{
  "hidden_size": 384,
  "intermediate_size": 768,
  "positions": "rope",
  "rope_theta": 1640.0,
  "qk_norm": false,
  "init": "normal",
  "beta1": 0.95,
  "beta2": 0.98,
  "decay_fraction": 0.343,
  "batch_tokens": 65536,
  "train_tokens": 601900000
}
MLP neurons of a small language model. Each row is named by its layer, matrix (up: input weights) and neuron, and shows model dimensions 128-255. Each number is 128 + 32 x the weight over its row's rms, rounded and kept within 0 to 255. Numbers have three digits each.
A block is one neuron, or neurons of one layer that tend to fire together. After each block is what it responds to, as a language model described it from the Wikipedia text at the highest values.

L5.up9:136122177170165108125085127134134144055132166174132090129156099165090069191121161165144137126137098132152161154090112152142135105123162192077169022104113140152141139156145172153088149086057119188152171081064085117079115106152099154131196126108103151157138131119127103124063143101127163136095148130068092177160156122169157151161110134080109146113099151128179070137158176191131117147125
Mid-word fragments, table pipes. Short interior word-piece tokens inside split words, often right after a capital letter (W-ar, Wi-d-geon, St-ag), plus row-ending "|" in tables.

L3.up74:158106155154084078148100146106184138154158171128158103092163138108125170049095134151065118107095122145161145111172149083165117204118175151212130073171162076171109126127168109188091164091121151083146104125102147138095149186098135098133095119186123108103156208104147107105097156098101092077099155111057134139096114140128113118159085123116109154072115123088150119130128127152121121156122
L3.up198:052051161167142075126151118170123113115122201138126138120117075180173156093109185199148137126128117060181154120132146160081105158168126106199142102129165117112083141153155126100077152160147106185088146079111104162143020112083161147056124136092104132162127128089099067130154137165134117067101150123123101160147082163163182112138141109139125161113046127134071127134082153144170125162132
L3.up510:117192149144092095178121149117107232083102138093141155098117104092142115137101139120108127092157151141155203111120190106156157072104130121118114102079099203172148138217124111130095166139080147127114118182118173075099123135169151169077117132136131151167143149131121077147175125098087134091139063121069172136142101102116093184102099152178099145062111068107176113135191168209140100115159
L3.up693:091120171117123135105096184132066152123108141223129063098188079148139184132138072115126166118142080133126158095095187129100100124189106165146099096145113098151176160137165180147137162106126155160104098127108137149079104134148191119093108136188118166126113143170131110126139135131134148103092099169129136106109190126113140154164088108189106156130069115126183139157144132135149110217126
Mid-word consonant fragments. Short consonant-heavy word pieces inside a word after its first fragment, often "d" or "t", as in ro-d, substi-t-ute, Wi-d-geon, Lo-u-d.

L3.up253:114164126102133086149173159147137161148110068186076169091162105138156159126137136181191133113080173140120132110089127093131102200175143100114142126130125067114176185084144150128106146178083111204185158128154131184070133100194098136162153119138121145154035175150093098079119059155117153122130099152165157176179185115162106154138155174084148158070135112139136183142112116072168146132145
L3.up310:156142174060145169151139099119141147147101145120098187182133144084128156121192098083089151145136146111110112064118157148073123112216145057114177100167127092121134132106149144144135158098105122107081174135133075061092129209168139128129107140109174073141148110089056140078034166108132110110169057136105121106191130147133116149161080103096109075166178118120163166121147123104075110125064
L3.up342:156167130025092165159132149135157178140134163126092205152179130137137175103139085172103207131117155125127127019143192137128184080171104069065109100107068121140107119192128199144087121062157134102038155135142114079099125164033122089058081127157121103108165117085150143154090170159097149075145116124150103095128138166139083119154077112067121094139151137131163102145106120079121092142116
L3.up519:141112150049150072183145152182117165142115125155118115124156100103143156104144165165111186106102152080125087081154203109154059142153124116124201126175103064118163143134151105103109148096105079106084195107127089149079122136182096159177120132139089144133099126106074138054135078139126142113144058143160150162136106185157163108150121126108105117126123113065140181138165081103167117154138
Word-internal pieces; "Preceded". Mostly middle or end pieces of split words (devas-ta-ted, mini-ng, Aust-ral-ia, La-ura); most strongly "Preceded" in Wikipedia succession boxes.

L3.up166:146157134121111105134075080166086186066058109155168093136102091182157143183120154128136152099110120145113149125131145138127118100130200158147192145068131161126085131154150143192102139135179138153169086104113108104210076147136057119183159177061163130136112148059110072096114097129127136119089190160169123158148171166167160139116072152089147143033147122070201128096132119138133105207152
L3.up239:130190073146168106133099175136123155088039138136100163143091072108132107132141096136124129119084115113175087116144108145105117180098121094117111150095070161136148143167086136187065163129188106115195145136109089177111118101110132172190135178124156155138154163122139107113148118136095128128112128112204106120149171094124147120105129155129144070065104124109180174125125092160113126110184
L3.up637:196140083102148157115114137088124151024096121135171169171087125197181115213072142099166104071112161130184107056163068151117176052163116121117095118136127199157169112130093138068126150133133114151145146112102108140082124128134099164133111131102163133126161150148131119118071133037067134123095101086163165117155118101168139126131116158125155177058084100083167095123106118154103097098143
L3.up699:133111121151158129144066073139130156121142167157120128154096146131187191134129131122161078135125090120134060054166176142118152118120091170041126177149167089174111163130105134159078189071107179102083140091156124163138125126198105138135164204168119117160186122095135109083056095088100134086122116113147101120148105134169137065155155146103171090094099133105153150149145139112118158136106
CJK name characters. Byte pieces of Chinese, Japanese or Korean characters in parenthesized native-script names (孔德…, 鈴木 重…); more weakly, mid-word fragments (Wi-d-geon, ri-d-ge) and table pipes or list dashes.

L5.up450:167241130181134083186100126114133130077075139136160168116079189092105146111110149128126113100082129151123159128153121100169138114139161140059091056167095137102141224156124195180113108142126092101135100115110126193074084153117126105222088130149159080215094160118160138112124107110136089084107120151182125129117107110158103187135076163136213123070101119077098125142162136172125096125141
Mid-word subword pieces. Short middle fragments inside words split into several tokens, mostly place and personal names, e.g. Sl-ove-nian, Rh-ode Island, Vlad-imi-r, Aber-de-enshire.

L5.up708:147119076143123123170122093097129159140137108091130183110110155124110183177119076097111092127165109175127161132145171126158136095098071101065197084143146161096135127142125099149081168176157090132143110127111168107139113099119108151173135150164115160135044113138112091088134072131127099067136097100112109125153116133148071148121110085099074099098170179137174166108111141101154073173123
Abstract noun endings. Final pieces of abstract, usually uncountable nouns, often derivational suffixes like -y, -ion, -ing, as in philosophy, succession, testing, responsibility.

L5.up764:115157118107165095124075130164069116115072116156099147107090131150149073201121121150166105059085105093079107149161155159173153098144216156099129147134088137167093179143134163106102110129139118136111131141064203134151058162124135111117112156132143120119141115102153122140178120126095084160078105150211127148195138136154140156158071174116127110102113114034159154110120111155126097103119
Incomplete word fragments. Tokens that begin or sit inside a multi-token word or name: New (York, Zealand), Ad (miral, venture), Cam (eron), plus Korean/Greek byte pieces.

L5.up151:144167134129168132169114147081065102145123098076160180161123157165095164126057130070150156134104102102202126091121081146171127143165138154086136127137103170125156175108140121164074142109136174101159109141145147077132118127152084062173164164177096146126134144099153065133136106149165131114086163162127153127138119132129149132159152099117122073111115079136131073146139136116073120128100
Mid-word continuation pieces. Fires on the inner or final subword pieces of longer multi-token words in any prose, such as overhauli-ng, responsibi-lit-y, controve-rs-y, arrange-ments.

L9.up201:146152107111125214140109097064125159109124108067181094132139101207136114188158119118167187128187121092186110110136118097122203144146077112098172023075166124176150132132161129155146115138132084144100106174085136107136085106125119133120149160160127162099070061179096115099112153120097129110144148119097175130137120119144143164104089134138125108125119096124070089136152108136132097103160
L9.up254:154133165135109176154113109136095138118106084170108156186137143118133113091112110085081129116127120114222129137136215100155178121131115109159150164118116131090184136112101167149087153113162137163145133182101156121130044128142102087113185136105173140097136147136145123129166089185141102119059155155139121100197114092103114120046136153077123141141094125136130110109100124131116084143135
L9.up302:089214152133101144148102165161103135091144125122087094118106141122163103115137177098134155083119107161118080134122112156132213112136144148165125148124139161152171088119113134092103113084064075134122153168050161062137133102132098110160145161107161114090120167115073146133168091050107103107074146136077156204136151103173101102104092147073067102114096094133093142140159115132172075105141
L9.up759:130110121109167075169136099163093146114198181136128136123167158116119167134168135108122124132154133135160120070131196132159131134146131061140169145147112127088129149179120101122087152102139092049135148178108115131135136110155125193150114121134220122122081034140113096138119096146135171164124130182146075106123107065100080134108103117058129107100160133124137078091179142150058089129099
Creative work-type nouns. Nouns naming kinds of creative output, mostly in music and film articles, such as EP, film, musical, album, single, discography, plus noisy word-ending fragments like -ment and -ing.

L9.up22:193128099125149120091076176111084122132154128103146122179140096118103112154095153126094114111135084197108105143123153188134125131064174145043116155112145136150124097184126145094093144087134128073181138113110110161110136159130135135144104106141197090105115071130196048135179131142081141148113139170114087181159159131169171109125096149107106130052080124094168124134160112123138133190140
L9.up213:151145145168164135137077126143155098115149109138123114103129157172126124159108154156136078124145123153125107113181154163154124110069136140084127134069088143129102110197101099132139137137139129124167114133165131109144132113152098124113121099149097133130182158125171080160149170133103182102099135136096114106106141158137106172166138094115108149043129137044140101145152144117107171122208
L9.up407:118152092137123072154060110127119121045128156152141141181126168106119117134153155109156102070097080118157155080115137136154144132101111159016149138087081128099074125185074160112113180104203140167138140142131149141081110159137129125113100192158176096138137070137141099126171132180154191110148096113087146164137088138173119151124079142081111096121113149083164148148139095108119137162139
L9.up685:173171075104113131109081152177150124033131145149118185084124114136146078164159108155178133063126103108171088109120149137156176125154143149078143152074111140145128120162092162108102136092186149120180151146141122092141113134095134072135136171149041060131122084122095044139182094101109138098172119159132130097161179154163151144166118164123115123104068139051114080113197130143147136122134
Mid-word pieces, CJK names. Continuation pieces inside a word, chiefly CJK/Korean characters mid-name in parentheses (鈴木 裕, 상), plus English fragments (ph-il-osopher, t-urb-o) and abbreviation letters (PHI, HBO).

L3.up480:106189113155224089139091118058134162115140114146178160096150167131074127155086128113093150125165064153121137165193108149151133127165132159158130119084107073147111167111162186160101107087073125119130150169098143147141071128098160176148109133129122091168084139166128106115113144122109140094098149132159132128119133133173122131166097109107146123086094116120153152107160117119109143161141
L3.up493:152158110170098088146119086135190122095095132169100092086193144163066131148098215102163081095115188138103173106098122126160159116171105072110178139139074161208167131128083115096103129086143076076187121085092101124111076132144141129178123133119164159206203168145164133153168082122135078116097142141133162133128092183141129083158043146046127101107082115112089157128095162099162116110115
L3.up517:188096098202112116095139134115157159107126164127119178138114102180119141115150113156083109124130116156116113110111081161141146093194126095116205076130150086132125113132114139145061093142128096049156126157154121183110118122070098125170173121144143157214072155124155056127091131094111133110102128124101194117157108132129072130105130082079154121081123130103117113176208093139172085140147
L3.up612:143132072123127132141142136111146136089050138121139186141212122152077123110114095103117088120108165155129129155177143158168143115155161101097087150103145114167075193156150156061121132182084102067094078169139130152131102110202141100108141142070192093204134146144187125134155087096144104102136138145116098173148128100095115127162078109095178062106125158092120147131109112147118108132143
Mid-word country-name fragments. Middle word pieces inside country or nationality names (Sl-ove-nia, R-oma-nian, Sl-ova-kia), more weakly inside other split words (vac-ci-ne) and on " of".

L9.up34:091157130133162134176120146056072113125118144096160147070172168141109137162045094113076138153109084184153158135085145147167103090137078152160145113138133069126146138169117072129049166105135129098094134132175119108154084154116041138158131116185115132155102109191126114114139145154104184113102127100187096137158120091168108130154140089120055086101165132130179130169139162143095088145098
L9.up148:078152120146095146114114124107120065093107150123118089118119173108100115131085119102124171114143152190131148117067116121132124115097132121075128145163112153160167179117069074139142161158097130164161090138155096152153082130177131126137109140210125155149100165123148088127132082146132110123135171148179102079145140151144171199145114106116049138066140094110110191158128155163128104174170
L9.up498:106082150170115114096090136102128101057117124131136096133145101120117153155082139109094123121161093099154134121137129138191145156104140098139134125146154128143131175139143135078141142123108177142121144084156098062150124104222134106064103126200138133135154128153131099133186119129108119102136131100129123114115172104129173147093097130182182158106151097100109180172168182120074128174205
L9.up575:088080120145141087124162127132112124139145142091108112024184122092188153156008172149045192135117071148131139094090176159186147076155177180110107160108200090179167116091057162127097133132118133144051108170151131134155123142098103147139172092192138110121102143170136098164102107139138139114128111142108157135131167100105160090145091157188107074113121106099154105176158160099133154100106
Word-completing subword pieces. Short continuation pieces that finish a word split after an opening fragment, often a syllable's final consonants, as in Ste‑p, ki‑ll, time‑lo‑op, Kn‑ick‑s.

L9.up9:093105097183183161087115182153151091100131142138124092116143131177161113122087129088143137144124132138092131114064092130129133110115161113095110128130087080139125127142161186143102167093100102150148103110135149148102132125159139117146103138125172125124189113153135111068157098078084184215113105129121120109102183066109102140122127104085121153103147215095090142161130092065099107131128
L9.up377:158183127173184137142139151164101083104151134101090089145128096135142141152112113060104123130145115193092164101091072160098123080118134142173162106111131124176123097143135145069133099144075135085118138144125165089104109127194125087158181191139124160114088104154130050126153102078071166125125134183120087167131219077145162160183130102156201179074124183119097117157158162151131046197161
L9.up410:157113144140203172158119129142089115102149094148125096131136149196125161175096084138219113105086121129108118090054124140183145096085144116106134073115131138204129153138190139078093098122110139139174118119113128111151106126193077133154107109107146164139138081128090083101078134137111101148093166110089104168106177118143173156130102124096131129092099164114036110117152118107110101148131
L9.up618:112133156144182132070143143137091100108106147092127108164184173135140132165093154043117165125132173112100101138174125138180125107090168139092130117106108140190146081154060119110115094114135149181152135132118143086135160126168100188088137133140140221196135107091109084093149154124139171117134158075208146115111150103158167036111145122145123147055136197093132139115057100131089111051141
Mid-word subword fragments. Short subword pieces inside a word split into several tokens, right after its first fragment, as in Rh-ap-sody, Mu-mb-ai, dr-um-s, Dr-af-t.

L9.up32:119082161118169129089090106136140123108133183145159108109142131154066151136042066119095125118128103119145125059137131137145137112105126128140170116115164132208167149163114145117120124191157164148139100139146109087180077100120118094151120086100079097125075131176173096100099164154085054115044126133070136126148184146173169188178138121079091084080143130138138081139135108166138112171187
L9.up232:173159095147087175093086097140101128094158146149130128056114111159156096107114088075174122115161174128127125110103113138124124146149202106159155070104149122228139086167124105099087137187186141102178087128085094076080120135163163101170076200121115127077083098168120134126134100113138064121082092134093193135143135158123111136149102098162105100081164150116112111146153074148164075102232
L9.up535:172162148137129155187166121134159156150118107149118141169133141134066121108169102117099113131155119140133187080058141093128121116139135135145173077153124143180165138123098125127112143149133189174146104110117179095092131114134045067195116148159123155066167052146094066162111145140059135070083131137188141096110153181201149107159119106088155094079118142133122148140104139210159118093141
L9.up616:082119117138166145123094094164195164096101120115080111175130141129067084131064119132154122135114138097116143092147091102118119116091138166087127105073160105162134151133138110082150164198176091184156105099132082102080120102159082142105147114113165156188132142102136123055123144081124115125161126181098160136109146112127147110129151113138109072082130055086091107139174142079155108107146
Mid-word fragments in names. Short consonant-led pieces (s, d, r, k) inside split words, mostly names in tables and lists, such as Schmi-d-t, Ta-d-pole, To-k-udo.

L3.up192:155174090056140141096130139115122172124116130142097195176164090113139188143079132108073079117103133096191091089176109151101145126140125085093124144109104139186120137120123108115120073173132159127106132181101178148167117121122150209118149131115196127115113181164197143100116093110099092127116140131160107066208153088118166150148063083079144114109090071143138159183123124120075110068161
L3.up348:149122089122191098108122156132104068112090127109109092115130162115136141126110124096078091147120142155204141151122102153162136078156106072147144102156115125134116204119127127124071129097097141176076111177096120150124101143110180124162195125076131135094121094145077073108130130133102063137131149159159055122147156088128145110078112078158145125083163108114173045191113118148126147104159
L3.up379:141145121131112112076123092137123144106099151139124141102165128088149166162115141125110103128196194119161104121142188135163145117151119081097122160088134133124121132134170125139061131165163157105073170081097132093166115054103157099162163127107144183100141097136148087123082065127129172121150102135120141112188110100151144156127114073068110094084127133126144166155083154126193084146107
L3.up682:139145120122149116113126145115129136124146128140099105151204135139129123099077141099153065085208125174154135138122149151157186034091133080142096110138076088149140212122125167062138075133089164159084108185088164108136120091160136119066168112155147154094147054121102124140092121065149135123097119122105067131112160127114153138125126096111141113135123116126112074204156143100127133099188
Word-completing noun pieces. Final piece of a multi-token word, often a noun suffix like -ation, -ion, -ing, such as gradu-ation, Recept-ion, shop-ping, including table headers and sports/career text.